Weights of a small GPT-style language model, trained from scratch on English Wikipedia: vocabulary 2011, no biases in attention or MLP.
MLP neurons of a small language model. Each row is named by its layer, matrix (up: input weights) and neuron, and shows model dimensions 32-159. Each number is 50 + 10 x the weight over its row's rms, rounded and kept within 0 to 99.
A block is one neuron, or neurons of one layer that tend to fire together. After each block is what it responds to, as a language model described it from the Wikipedia text at the highest values.

L2.up42:36 32 49 43 47 48 39 42 42 63 51 39 68 36 39 46 57 63 42 56 45 51 30 40 38 48 80 52 44 61 66 56 57 32 37 51 49 66 50 59 51 65 46 58 50 34 33 57 49 43 51 42 50 54 45 53 39 46 52 62 72 48 53 49 41 62 50 42 49 53 41 49 62 53 43 49 24 56 46 38 48 45 50 63 43 41 36 51 37 43 63 46 53 37 52 64 39 55 61 47 21 53 45 58 56 23 69 40 47 59 54 48 51 52 37 56 51 60 40 60 66 53 62 48 40 65 70 46
Word-piece "p"/"m" fragments. Split-word pieces containing p or m, such as Oly+mp+ic, es+p+ecially, comp+onents and m+unicipality, plus infobox bullet dashes and coordinate prime marks.

L9.up75:30 48 61 57 60 54 47 38 56 49 55 55 59 45 60 74 54 50 51 64 65 59 59 50 46 55 58 57 60 35 39 40 54 40 44 53 55 45 33 51 36 50 47 55 49 49 53 50 50 66 40 62 58 48 45 48 48 39 51 66 57 46 37 54 50 62 58 50 46 44 31 34 60 41 41 34 55 73 52 57 66 64 49 41 32 51 54 61 66 71 45 54 24 55 34 38 43 45 34 44 30 55 53 67 58 62 44 64 39 36 50 39 56 42 55 47 44 54 45 52 66 45 44 63 55 36 42 46
L9.up132:53 48 45 51 56 48 57 44 63 60 32 69 59 47 57 60 64 46 54 36 49 52 50 52 51 39 41 51 55 63 52 55 64 41 70 64 54 50 37 38 40 48 37 54 73 43 52 50 45 38 54 60 56 51 53 45 55 55 55 29 42 62 60 36 67 46 52 47 41 56 48 48 47 61 38 41 48 54 40 44 53 46 45 56 25 52 54 40 58 57 30 49 50 60 25 42 69 32 72 48 43 50 37 56 61 42 60 63 52 60 45 35 46 49 56 51 36 69 38 41 57 49 58 63 45 55 55 29
L9.up159:56 57 48 59 56 45 53 27 65 49 60 55 24 68 57 59 46 65 54 56 85 44 42 58 48 45 40 54 55 57 44 42 35 65 41 47 46 53 74 47 51 47 42 53 42 41 40 56 50 28 51 53 54 39 66 46 36 42 50 63 47 31 47 48 62 53 58 32 63 58 40 48 42 56 62 42 62 59 57 53 57 38 45 47 50 55 50 58 47 45 51 50 63 28 57 66 65 40 43 50 59 62 60 47 46 43 66 41 64 63 63 43 37 36 53 45 50 58 52 48 52 52 34 41 53 43 54 39
L9.up225:58 79 42 56 47 57 54 65 55 40 49 50 54 51 33 61 41 53 52 52 42 69 54 29 57 42 55 43 54 39 64 51 46 66 47 49 44 42 59 52 31 65 33 46 59 56 56 43 48 46 52 51 40 53 41 63 57 27 36 48 33 46 47 38 50 39 58 42 38 63 59 58 55 85 49 55 53 62 57 48 52 63 38 38 57 43 42 55 50 52 52 67 48 38 57 43 43 35 56 39 40 59 68 60 59 54 33 53 57 48 43 47 42 58 40 47 45 54 52 47 65 46 44 33 49 43 63 45
L9.up494:42 44 55 45 56 41 57 40 76 29 62 51 58 65 44 55 57 48 55 49 63 59 54 52 57 46 55 54 36 48 75 52 45 49 53 61 44 44 68 44 29 57 57 52 60 46 54 36 63 40 54 47 53 46 39 46 36 34 41 50 48 44 37 44 52 38 63 45 51 55 60 55 37 51 51 50 50 66 62 33 60 38 39 60 71 60 45 50 65 64 47 59 35 52 58 30 28 27 50 42 56 80 55 56 49 59 55 48 46 57 54 34 52 51 48 58 57 32 49 53 62 53 63 45 43 47 48 53
L9.up517:46 56 55 65 41 41 41 37 51 54 44 56 68 46 77 54 49 39 64 51 43 48 54 50 47 69 50 55 57 47 53 43 37 64 41 47 35 44 57 49 67 57 52 51 26 60 54 52 65 53 48 43 32 58 43 46 53 51 46 45 48 51 37 43 67 56 63 23 59 55 46 49 46 53 56 36 48 57 46 48 48 44 46 58 46 30 41 30 63 40 48 35 22 66 58 51 34 46 36 55 53 50 59 55 64 54 62 48 55 63 54 53 74 54 54 37 34 64 56 31 56 38 45 63 50 45 66 39
L9.up552:56 54 53 60 65 43 59 39 73 48 47 41 35 57 60 62 52 43 51 25 40 33 58 55 45 50 50 51 44 41 51 41 58 64 42 53 64 67 60 50 61 41 38 52 64 57 53 44 50 65 53 36 60 60 58 58 28 45 61 53 31 56 49 45 57 44 58 50 53 53 59 47 34 47 49 44 43 41 40 62 51 59 59 43 55 47 38 37 49 57 51 64 40 49 55 46 68 53 52 52 37 50 46 68 60 47 63 48 45 56 51 56 46 30 55 41 41 52 32 38 62 49 41 44 57 44 59 50
L9.up576:51 66 56 65 74 46 44 53 53 52 29 43 46 55 50 72 33 41 49 47 43 55 57 52 37 60 56 67 53 46 67 48 37 47 56 53 55 39 55 77 41 61 66 53 57 46 33 52 47 52 40 62 56 54 67 44 50 29 32 29 41 65 41 64 56 48 69 56 36 53 41 44 30 55 44 48 49 60 51 54 61 43 62 45 63 58 55 40 59 51 41 56 36 42 46 52 52 32 58 65 42 57 59 57 65 49 45 70 63 33 51 50 50 49 48 52 41 36 46 43 50 53 37 50 52 52 61 52
Sentence-ending boundaries. Period-plus-space tokens ending a sentence in encyclopedic prose, e.g. after politician. or (CFL)., before the next sentence begins; also paragraph breaks, table pipes, dashes.

L2.up619:44 61 66 46 55 40 62 38 41 62 47 50 51 55 66 52 44 47 40 56 50 67 49 64 57 57 42 49 37 54 42 58 35 68 59 63 56 35 49 51 30 29 45 53 58 51 53 36 56 67 50 50 44 58 44 57 47 61 53 46 53 45 50 57 55 58 64 29 32 44 36 42 45 50 46 55 37 60 48 41 55 50 68 59 52 73 52 48 51 38 63 62 41 46 36 46 46 39 44 48 51 68 38 36 46 38 45 36 50 59 37 56 49 72 46 45 41 43 37 41 54 55 69 49 23 61 56 45
Conjunction "and" in headings. The word "and" joining two nouns in section headings or infobox labels (Biography and education, Casualties and losses), also list-final "and" and other heading words.

L7.up20:48 55 51 65 56 80 55 50 55 49 54 47 45 34 53 46 41 40 53 39 44 61 59 37 53 66 48 41 45 25 65 46 30 29 35 44 55 40 54 48 51 43 47 57 67 56 54 48 59 56 42 58 59 49 50 52 52 52 48 52 41 46 36 63 58 27 43 51 53 53 43 41 46 57 48 62 30 45 49 64 27 55 41 44 50 45 53 68 46 56 50 35 50 39 48 54 47 45 40 30 39 59 59 49 33 43 52 70 38 45 49 60 51 41 37 49 65 38 30 43 44 50 39 53 45 62 46 48
L7.up160:56 55 57 45 56 45 50 45 41 41 47 63 52 54 56 50 57 58 59 52 55 52 62 46 35 41 31 58 36 45 59 33 49 56 35 60 43 65 45 44 57 64 54 56 50 66 53 47 42 34 64 42 45 46 43 62 49 48 55 66 67 53 33 50 39 50 52 39 45 43 58 60 50 36 43 54 62 40 32 46 60 46 52 62 65 62 44 61 50 34 43 53 61 68 60 60 48 55 60 35 33 48 46 58 59 59 53 59 59 37 59 44 40 39 42 32 44 57 38 57 56 41 52 61 46 54 65 70
L7.up226:52 55 45 34 45 46 41 76 51 45 35 52 56 57 46 40 46 33 49 58 65 48 49 42 38 55 46 41 33 58 41 55 56 56 37 54 58 53 55 56 30 54 47 48 61 62 55 56 60 60 28 67 41 36 54 56 37 42 48 42 61 76 58 64 46 46 54 28 60 35 73 62 53 55 46 75 57 65 58 48 46 54 59 66 42 53 45 58 47 50 61 46 48 48 44 55 36 36 62 43 48 62 63 28 41 31 62 38 56 55 44 48 40 51 52 44 49 52 45 45 32 49 45 61 29 65 56 44
L7.up231:63 54 44 42 42 49 52 61 41 46 41 41 60 51 33 42 52 48 59 45 51 56 41 34 42 49 38 32 66 55 55 49 72 54 58 53 60 22 50 48 59 34 33 53 48 42 41 49 47 44 52 48 74 39 48 50 55 55 51 41 45 50 55 63 60 36 61 25 39 51 47 30 61 29 58 52 54 70 44 47 53 59 42 56 34 58 46 38 29 34 51 43 52 55 50 66 44 43 47 55 59 50 69 53 38 34 50 60 73 48 65 42 36 55 53 45 59 52 52 49 30 50 55 35 48 58 74 56
L7.up254:35 49 24 57 66 62 54 54 51 61 43 50 38 75 60 52 36 57 45 46 70 64 57 47 50 51 69 34 42 62 55 62 61 59 61 51 45 43 45 62 54 52 44 59 53 37 57 42 64 64 47 61 57 62 43 57 60 57 56 51 53 54 39 55 56 61 76 49 48 48 48 44 35 62 52 69 53 46 46 57 46 58 42 61 48 46 49 45 48 32 57 53 58 68 50 63 44 53 54 58 36 52 48 55 35 43 51 52 56 43 50 55 50 57 45 35 52 49 60 61 49 58 52 50 24 35 51 52
L7.up446:54 48 51 38 59 40 43 69 46 38 60 44 54 62 67 54 34 62 70 43 53 69 43 40 42 44 49 48 51 42 24 61 46 49 59 68 67 52 42 54 54 46 50 52 63 56 58 44 57 50 41 46 50 61 55 46 67 54 63 49 49 31 58 41 55 33 45 50 62 26 48 60 61 38 68 44 29 47 35 41 57 43 63 55 61 50 59 60 45 53 53 43 38 54 48 59 38 68 39 42 47 61 42 47 56 40 52 51 58 59 47 56 44 47 49 48 56 66 45 56 54 40 57 56 37 52 67 53
L7.up475:58 46 58 57 60 45 39 56 54 41 31 42 41 43 51 52 53 33 68 70 52 49 62 48 47 60 47 59 47 57 54 50 47 46 45 44 47 52 48 59 41 49 43 50 63 36 59 43 42 54 43 59 22 41 49 41 40 54 38 31 56 58 51 44 55 46 40 49 60 43 47 40 49 62 49 57 46 61 59 53 40 39 48 36 32 38 38 53 62 52 35 63 45 53 29 57 31 57 42 45 47 53 68 45 37 49 53 56 43 53 54 51 21 57 26 51 35 68 46 43 51 45 44 48 62 51 73 50
L7.up617:54 61 52 42 38 43 51 58 40 52 29 58 52 52 62 47 61 35 51 35 54 44 53 38 51 58 66 54 33 36 47 51 59 46 58 54 44 58 40 51 59 40 71 37 52 53 37 35 43 39 55 36 41 48 57 49 49 39 55 38 45 53 48 68 48 37 43 45 41 32 51 39 61 43 46 60 33 52 53 51 46 52 49 53 45 74 63 41 55 61 46 56 44 51 50 59 51 57 61 54 59 48 54 52 43 57 58 62 66 47 40 56 65 50 71 53 69 55 44 51 34 38 47 55 54 70 45 54
Conjunctions and mid-word "at". Mostly "and"/"or" joining paired nouns in titles, headings and names (Oceanic and Atmospheric, Early life and education); also mid-word "at" in patron, hatred, Great.

L7.up126:48 48 46 31 30 62 56 46 64 29 62 40 53 46 45 45 68 52 33 57 29 54 58 53 23 68 37 52 42 62 56 49 31 52 44 52 48 55 69 58 60 58 50 55 38 41 59 51 51 45 39 56 58 43 51 68 64 50 72 35 29 47 54 43 64 42 58 56 67 54 46 32 57 52 43 55 48 37 36 66 46 55 53 59 47 49 66 45 42 40 50 47 49 34 44 47 44 57 64 42 54 42 58 35 56 36 61 53 65 45 46 51 28 59 62 44 49 34 60 29 33 54 38 52 55 54 53 54
L7.up141:53 40 50 69 41 48 68 66 64 48 39 54 50 56 40 56 38 58 54 49 61 70 46 53 60 61 45 45 36 63 76 32 61 52 50 50 71 48 58 79 51 56 26 70 46 48 44 53 66 52 54 45 55 50 50 54 48 34 62 45 43 53 43 60 46 30 51 44 64 49 44 34 41 53 57 57 59 54 50 66 40 48 47 57 52 30 42 43 44 58 39 49 25 36 48 50 48 37 62 54 45 68 52 53 38 46 45 53 55 56 55 66 51 29 55 36 39 57 40 48 49 52 47 40 48 51 62 47
L7.up281:60 42 62 46 50 40 41 42 48 47 32 44 55 57 53 60 58 49 57 45 53 61 31 41 49 47 50 43 54 43 43 48 63 51 50 43 60 46 64 43 39 59 42 66 31 51 46 52 47 33 73 56 57 50 67 59 62 53 50 60 50 43 49 56 43 14 45 52 60 60 61 52 37 32 55 67 49 50 48 39 32 64 39 56 60 43 51 76 55 43 35 45 56 56 41 49 50 47 51 50 39 44 56 51 62 55 70 65 39 50 51 40 59 52 52 39 45 50 49 46 26 61 60 51 52 50 52 41
L7.up294:55 55 62 47 60 68 36 30 50 43 33 51 30 73 58 61 48 53 79 42 46 55 40 31 40 52 54 65 37 49 67 54 57 63 54 52 55 51 61 59 78 50 37 52 51 52 46 53 62 51 35 46 54 52 54 53 58 20 46 58 38 53 49 40 54 42 50 54 64 72 50 42 47 54 45 35 60 47 43 56 53 65 51 49 50 54 50 53 49 44 49 67 58 40 58 49 53 51 41 55 44 71 59 27 56 47 52 63 55 44 49 40 38 41 54 54 56 43 41 40 50 43 59 43 41 44 49 48
L7.up346:44 42 53 70 56 41 43 39 51 42 29 55 56 39 58 61 36 50 50 50 53 63 36 31 54 44 57 58 31 58 58 49 52 60 42 40 36 45 58 55 35 61 30 51 49 48 49 55 62 40 57 58 54 40 52 44 56 44 46 40 48 33 63 56 43 39 61 37 47 58 45 38 37 44 50 38 54 43 68 56 45 37 58 59 39 48 35 49 69 65 50 45 39 35 44 45 65 61 43 60 42 70 66 50 63 66 54 54 56 53 37 65 56 37 52 44 42 65 52 39 52 26 42 44 42 59 43 64
L7.up365:63 42 54 57 61 50 46 49 54 43 51 53 48 44 58 73 55 41 65 67 62 64 67 41 52 35 58 48 51 49 51 40 49 45 58 54 35 40 60 46 34 56 39 51 44 56 45 57 48 40 40 37 39 49 41 43 45 35 65 59 55 54 53 53 61 31 62 70 45 59 61 41 43 57 40 46 47 50 52 46 57 57 48 49 57 45 70 38 58 65 52 63 46 57 62 33 50 37 40 41 60 51 46 63 64 49 39 45 34 61 51 40 35 49 46 52 36 38 32 33 56 37 52 53 40 58 56 53
L7.up433:57 45 58 52 67 36 51 46 63 21 38 47 54 79 47 53 52 64 60 44 62 56 43 45 52 47 58 68 55 56 51 39 57 46 53 58 47 36 49 48 57 35 37 47 39 74 52 33 43 42 40 53 65 47 58 46 60 41 76 63 51 69 51 62 66 39 66 51 55 50 51 46 36 47 60 33 55 42 56 48 53 53 33 57 59 51 45 47 55 44 45 51 46 60 65 45 50 47 49 57 44 62 64 52 49 36 49 54 38 56 60 56 35 51 32 51 56 51 38 53 50 33 48 48 25 52 41 52
L7.up627:35 62 38 79 62 57 47 58 50 33 67 49 48 53 65 50 33 42 37 44 43 64 50 42 52 54 51 59 49 49 51 62 58 63 51 59 58 52 51 64 56 56 51 55 56 50 53 61 49 49 38 35 60 38 52 40 68 44 63 54 59 52 29 30 62 49 42 37 39 52 45 42 19 37 38 48 51 53 65 58 48 59 44 63 48 32 56 43 61 33 50 67 37 46 49 47 53 64 48 57 50 59 62 71 36 48 48 42 66 66 62 62 51 42 48 47 44 51 76 44 53 38 39 55 46 51 49 38
Sentence-ending period boundary. Period-plus-space tokens ending a sentence in biographical or encyclopedic prose, especially after opening definitions, as in "is a Guinean politician. He…".

L9.up94:66 52 50 29 44 43 36 55 55 38 46 58 63 56 53 57 52 35 41 43 53 59 57 42 52 43 49 53 51 46 43 62 56 49 45 51 59 38 61 68 44 64 48 52 69 62 49 63 64 71 42 55 36 44 52 51 43 54 53 31 66 50 53 71 47 44 48 35 37 53 49 58 61 28 50 70 51 35 51 66 33 40 42 50 60 61 63 45 45 49 44 62 40 47 44 46 39 58 48 48 48 53 54 55 43 45 50 53 53 45 33 46 27 35 40 58 45 57 56 59 46 55 58 64 50 52 73 58
L9.up128:46 55 64 62 54 48 39 53 54 47 59 51 60 60 58 64 27 45 64 46 69 46 48 37 43 45 62 35 42 49 60 70 60 52 60 54 55 57 36 59 59 53 46 68 49 49 48 71 70 47 43 40 44 69 58 37 62 38 36 57 53 34 53 49 36 56 48 48 55 56 49 55 50 59 48 40 60 55 49 43 51 76 59 46 65 52 56 21 50 45 55 60 55 58 55 50 28 64 39 30 44 38 54 43 58 32 52 53 63 44 32 41 44 41 42 44 56 47 24 40 60 39 32 44 57 57 65 60
L9.up194:59 45 34 55 36 50 44 65 60 38 45 60 61 53 66 51 55 32 45 45 52 58 53 54 48 47 39 55 33 58 40 47 63 59 40 59 64 48 45 55 34 50 64 68 57 43 40 52 56 46 52 67 55 56 64 53 59 40 64 56 38 43 50 52 51 54 52 44 32 56 43 49 42 48 47 65 44 55 53 66 35 28 54 23 37 44 57 58 39 45 28 33 57 54 47 47 65 56 47 40 71 43 52 56 52 49 51 48 40 40 47 49 19 45 51 51 49 50 38 34 30 58 46 60 26 56 50 51
L9.up236:47 52 51 55 63 52 59 62 48 17 39 49 35 38 61 50 57 38 43 43 51 63 56 58 54 52 52 46 44 45 53 49 60 46 74 53 75 64 48 33 40 53 44 54 46 38 45 55 52 57 41 60 49 61 42 48 47 47 48 51 45 57 38 48 62 55 56 34 59 49 71 32 53 51 42 63 59 45 54 46 58 60 52 56 50 57 53 32 51 64 48 52 46 53 56 49 62 39 11 37 29 40 65 36 54 73 51 46 67 60 57 45 43 63 59 38 68 67 42 47 53 35 43 67 51 59 28 55
L9.up297:43 57 52 54 66 62 36 40 60 49 41 47 49 55 72 53 57 57 47 40 68 50 53 44 43 55 58 42 36 36 29 55 56 56 48 48 51 61 58 47 39 52 51 45 52 47 36 55 48 59 27 51 55 48 45 55 43 45 51 74 57 50 62 61 78 60 59 57 60 57 60 34 61 74 43 62 60 42 40 44 50 55 48 74 47 56 69 53 47 37 37 63 42 42 43 35 46 51 62 61 53 56 59 36 51 46 48 44 38 44 37 40 45 56 47 53 48 32 53 39 45 43 50 55 36 48 35 48
L9.up558:52 54 52 42 36 49 45 54 49 24 63 61 73 43 62 39 46 52 58 44 59 59 57 33 37 51 49 44 62 38 63 49 42 53 58 64 41 58 35 38 55 66 52 55 59 39 40 40 50 43 28 51 62 47 40 35 57 52 44 45 64 42 52 62 55 39 47 78 58 65 50 51 60 49 56 58 51 55 52 50 43 50 56 45 39 49 72 48 56 48 28 54 36 47 39 44 39 43 58 58 42 38 50 32 52 49 54 55 58 52 42 56 38 52 39 49 60 65 47 36 47 49 53 58 26 46 50 35
L9.up583:63 36 70 61 60 49 33 33 62 33 59 38 48 64 39 60 61 46 63 35 62 60 52 47 41 40 70 56 59 41 42 64 51 58 56 58 53 51 46 55 44 61 42 46 56 47 54 38 54 39 46 40 52 44 49 33 59 55 59 37 37 47 49 42 49 50 55 42 56 55 30 47 43 63 57 42 47 34 50 38 26 58 53 29 25 51 63 45 63 33 62 53 46 64 66 37 41 60 56 58 53 41 58 45 37 52 52 47 49 58 51 59 36 41 54 54 47 32 57 53 50 63 48 65 34 55 55 43
L9.up620:36 56 42 44 59 61 43 51 46 55 60 39 52 68 53 54 59 45 43 57 51 28 73 52 46 37 57 62 56 43 71 45 46 40 47 53 54 52 64 46 46 69 46 51 47 52 53 66 61 28 44 30 39 53 77 46 39 50 66 54 51 38 50 44 52 52 39 44 39 56 61 30 58 45 49 38 28 41 45 43 40 43 55 51 54 38 44 60 41 39 41 48 41 45 61 27 38 40 42 58 61 57 45 50 57 40 50 44 57 61 54 50 50 35 53 40 49 63 57 59 48 53 51 37 40 48 44 65
Word-initial prefix fragments. First piece of a word split into subword tokens, mostly re- (reassigned, rejected, reinstated), plus al-, cl-, inter- (although, cloud).

L7.up32:48 43 33 53 47 48 47 62 61 56 47 43 43 63 48 46 46 48 44 39 43 37 48 44 41 62 64 35 33 42 32 60 57 61 50 49 55 53 46 45 73 49 38 56 57 56 63 59 41 55 47 38 70 40 56 56 56 22 48 49 28 37 59 49 57 59 51 53 64 37 47 18 51 42 36 55 45 66 38 39 43 51 62 51 52 59 48 52 59 49 50 47 61 60 45 53 57 52 49 43 58 42 65 44 41 53 64 59 46 39 53 51 54 62 43 32 60 46 67 41 59 45 59 53 48 51 66 34
L7.up33:44 57 44 51 49 63 52 68 59 52 38 33 39 51 59 34 40 42 47 39 41 49 46 55 54 48 44 62 48 50 31 49 53 47 66 60 53 54 45 76 56 67 44 44 48 44 60 50 58 48 66 64 51 39 51 47 37 44 46 36 53 70 43 46 66 46 47 63 61 53 54 63 45 54 67 61 62 35 41 45 54 71 69 47 52 52 53 54 39 56 57 44 32 49 31 44 40 42 38 45 49 50 50 68 40 63 53 55 24 43 54 50 44 49 37 52 63 52 45 35 31 55 55 49 60 56 57 34
L7.up98:50 53 38 63 44 56 45 55 54 57 68 51 49 50 40 50 49 58 52 37 44 61 62 53 41 62 43 27 49 62 53 53 49 43 58 31 70 48 34 64 54 56 47 53 59 48 59 53 49 63 27 58 59 49 56 52 67 47 48 58 50 42 69 56 48 28 57 38 64 67 59 53 57 40 35 40 65 36 44 56 40 51 53 47 55 71 65 69 30 62 32 33 48 36 41 53 41 44 47 57 59 54 69 37 48 44 51 46 40 55 32 64 47 47 29 49 42 60 51 58 50 47 48 46 51 69 61 42
L7.up151:49 54 54 51 40 44 49 26 55 55 36 38 43 54 48 44 40 56 32 41 49 52 41 48 45 49 55 41 62 32 64 72 58 51 79 57 46 54 53 47 44 42 32 47 54 44 56 40 45 38 42 53 60 56 65 58 63 31 44 48 68 43 29 50 59 55 37 56 51 61 42 34 39 56 52 59 53 54 56 56 53 60 51 46 42 47 50 56 43 76 62 44 56 50 63 18 48 45 63 68 48 52 49 42 44 59 52 40 30 53 53 54 41 45 53 52 64 50 38 56 59 51 29 54 61 55 59 38
L7.up283:33 60 39 55 56 45 47 51 67 47 53 43 33 48 45 52 38 59 74 40 53 58 31 38 51 55 56 53 51 46 31 45 55 45 40 50 58 46 67 39 55 44 34 61 53 40 59 51 40 55 40 41 67 50 44 60 39 25 44 59 57 52 35 42 43 34 56 62 65 35 44 55 43 62 64 48 43 54 67 36 62 48 43 49 57 57 62 44 66 55 42 57 60 67 32 44 42 60 50 64 49 47 27 39 37 51 52 53 36 56 36 59 58 53 61 51 58 42 59 44 62 42 59 40 59 45 54 44
L7.up425:46 59 47 52 67 49 60 47 37 50 59 30 25 58 49 45 62 47 63 48 46 65 56 36 41 58 36 66 35 52 51 50 62 60 46 45 51 53 50 57 51 48 55 51 69 34 47 40 49 56 41 63 67 52 62 69 56 40 41 37 45 42 43 41 50 44 68 59 63 45 38 58 55 55 30 48 55 55 38 41 57 59 72 49 44 65 38 54 49 53 32 52 74 46 47 47 50 59 61 48 57 49 49 39 60 53 49 65 51 56 61 52 58 43 62 52 57 59 38 59 53 50 58 57 37 48 52 47
L7.up569:50 46 46 40 60 43 53 46 42 48 54 48 42 48 61 71 52 51 47 38 53 41 66 63 62 53 59 54 47 60 23 61 44 51 39 61 48 48 72 53 60 34 53 39 51 54 48 38 47 46 48 60 53 37 62 56 66 41 47 28 32 66 59 49 34 42 67 43 53 45 54 48 56 52 47 58 42 38 58 57 37 52 61 67 53 53 34 56 49 55 48 51 47 61 46 47 64 31 68 70 49 67 56 39 48 50 30 59 55 54 52 61 51 46 46 66 36 81 34 43 36 38 45 61 49 47 63 45
L7.up632:50 52 55 42 65 62 33 64 61 58 42 33 61 54 48 50 78 52 68 31 69 66 37 50 51 43 35 51 54 37 28 39 60 50 37 57 42 52 63 51 52 48 48 68 60 64 46 65 39 49 60 53 56 52 38 53 60 50 52 53 42 45 33 50 60 58 44 63 39 52 35 62 56 51 64 50 49 54 45 49 27 43 59 46 58 45 48 56 55 43 44 58 45 45 66 42 69 52 45 54 47 30 47 50 40 45 59 66 37 44 38 36 32 41 64 57 44 45 34 48 53 44 50 62 45 55 52 40
Token after a number. Fires on the token right after a number: the table bar after vote percentages in election results, or the start of a unit or noun (m in mm/mile/males, sp in speakers, sec in seconds).

L9.up4:76 50 54 53 65 43 43 30 41 73 56 49 45 32 46 60 43 47 39 34 43 49 63 24 54 74 60 39 48 41 60 39 63 64 30 61 51 38 46 46 45 50 46 41 65 61 53 56 58 24 54 52 47 46 43 67 57 35 46 30 60 49 38 58 43 46 45 64 34 45 43 52 71 50 44 46 54 60 48 50 49 53 55 49 54 63 50 44 43 44 56 57 70 49 55 41 55 57 31 58 49 44 59 46 44 58 54 48 57 33 31 60 47 39 46 45 52 50 42 50 35 41 38 57 45 48 54 41
L9.up16:57 40 56 57 52 65 30 58 57 48 41 51 46 57 73 48 57 50 56 43 36 60 63 29 70 61 53 70 72 49 58 54 54 54 45 55 58 40 45 51 55 44 45 59 62 55 74 57 70 58 52 43 59 29 46 32 44 49 37 51 42 60 60 45 48 36 60 30 49 60 37 47 55 52 51 55 51 53 54 46 36 39 71 32 43 64 55 53 42 56 58 59 43 55 51 50 43 57 43 37 48 44 43 41 44 45 52 53 53 42 38 56 49 43 46 57 69 33 57 14 42 41 49 52 46 64 49 52
L9.up84:60 54 39 63 47 46 37 46 57 45 57 42 45 43 45 51 51 49 40 45 49 55 40 53 61 49 49 76 55 49 54 51 70 54 45 40 45 48 62 38 51 45 37 49 43 55 50 49 43 54 50 67 58 51 58 45 44 31 47 47 58 52 55 66 55 50 49 43 25 44 24 55 51 43 43 46 50 42 65 54 41 28 43 52 68 57 50 51 44 54 45 61 57 38 39 44 50 69 52 34 35 74 64 32 51 42 66 71 40 43 41 68 37 63 54 40 46 55 55 39 32 40 47 59 43 67 51 38
L9.up129:50 53 46 50 42 35 47 38 50 49 31 50 57 44 50 54 37 58 43 48 64 34 35 53 54 43 58 48 59 45 52 50 35 68 46 43 42 59 56 36 34 55 67 40 34 60 58 41 44 48 69 43 50 34 57 28 64 48 36 49 46 56 37 62 47 50 68 46 42 47 62 58 42 52 46 52 44 37 55 45 52 46 50 39 35 41 63 42 58 59 56 46 34 53 40 37 51 77 49 35 52 57 65 57 56 53 58 50 43 57 62 41 65 46 47 49 50 42 49 47 71 50 54 58 42 50 61 65
L9.up258:44 46 52 58 51 55 77 58 44 40 42 65 54 44 66 47 38 55 54 53 38 78 50 49 52 45 45 45 54 53 34 37 48 65 47 48 49 40 34 31 48 54 60 58 35 67 70 39 28 61 47 34 57 43 50 33 40 48 45 43 51 53 31 61 59 25 46 56 38 69 47 43 66 51 50 58 57 45 53 62 65 64 60 60 45 54 34 44 53 63 40 52 50 41 54 49 43 65 40 51 48 37 74 54 54 50 44 34 60 52 54 56 37 55 60 46 67 37 66 58 46 51 62 41 36 44 51 40
L9.up440:63 59 48 53 45 39 53 53 46 59 40 43 62 57 37 47 43 59 35 59 58 60 69 56 44 53 55 67 54 51 47 58 48 32 49 64 47 69 62 47 48 51 29 55 35 57 57 32 70 44 65 60 44 59 47 58 55 27 45 62 46 31 45 68 57 45 50 39 49 59 57 51 49 62 49 56 54 61 46 51 54 50 57 47 53 42 59 51 31 47 49 36 34 55 30 44 56 55 70 47 58 43 46 53 41 67 46 49 53 29 47 63 35 76 37 42 35 64 40 55 39 64 54 50 43 61 61 37
L9.up498:70 44 33 43 56 48 33 54 49 63 40 50 53 54 32 54 42 50 45 53 46 80 47 41 62 56 55 62 65 49 56 50 51 64 56 51 49 36 55 30 47 53 60 55 59 43 74 53 63 39 59 52 58 37 53 30 49 36 34 41 42 42 46 33 47 35 66 41 45 52 23 54 56 61 53 58 53 54 50 46 45 45 60 50 45 60 56 62 48 34 42 66 48 42 39 54 57 56 44 31 52 58 62 45 40 33 56 59 52 50 50 62 46 60 48 53 44 36 57 44 51 53 49 55 55 63 71 46
L9.up622:34 46 42 52 52 38 41 51 45 46 66 49 52 49 53 56 45 45 55 45 52 52 73 47 63 52 59 61 44 45 47 55 40 47 69 54 44 58 49 37 39 57 51 57 52 38 34 54 65 58 39 64 49 54 57 47 45 44 39 45 58 45 58 54 62 37 48 50 43 55 45 35 43 30 43 66 45 52 44 35 56 36 44 67 66 56 62 48 57 57 37 59 54 59 43 53 37 60 54 64 64 77 33 44 40 44 63 39 52 67 29 62 36 40 39 52 43 27 77 45 42 52 34 48 45 61 56 63
Short lowercase fragments. Single or two-letter lowercase word pieces opening or splitting a word after a capital, digit or punctuation, e.g. e.g., a.m., 2nd, Est(onia), (nl).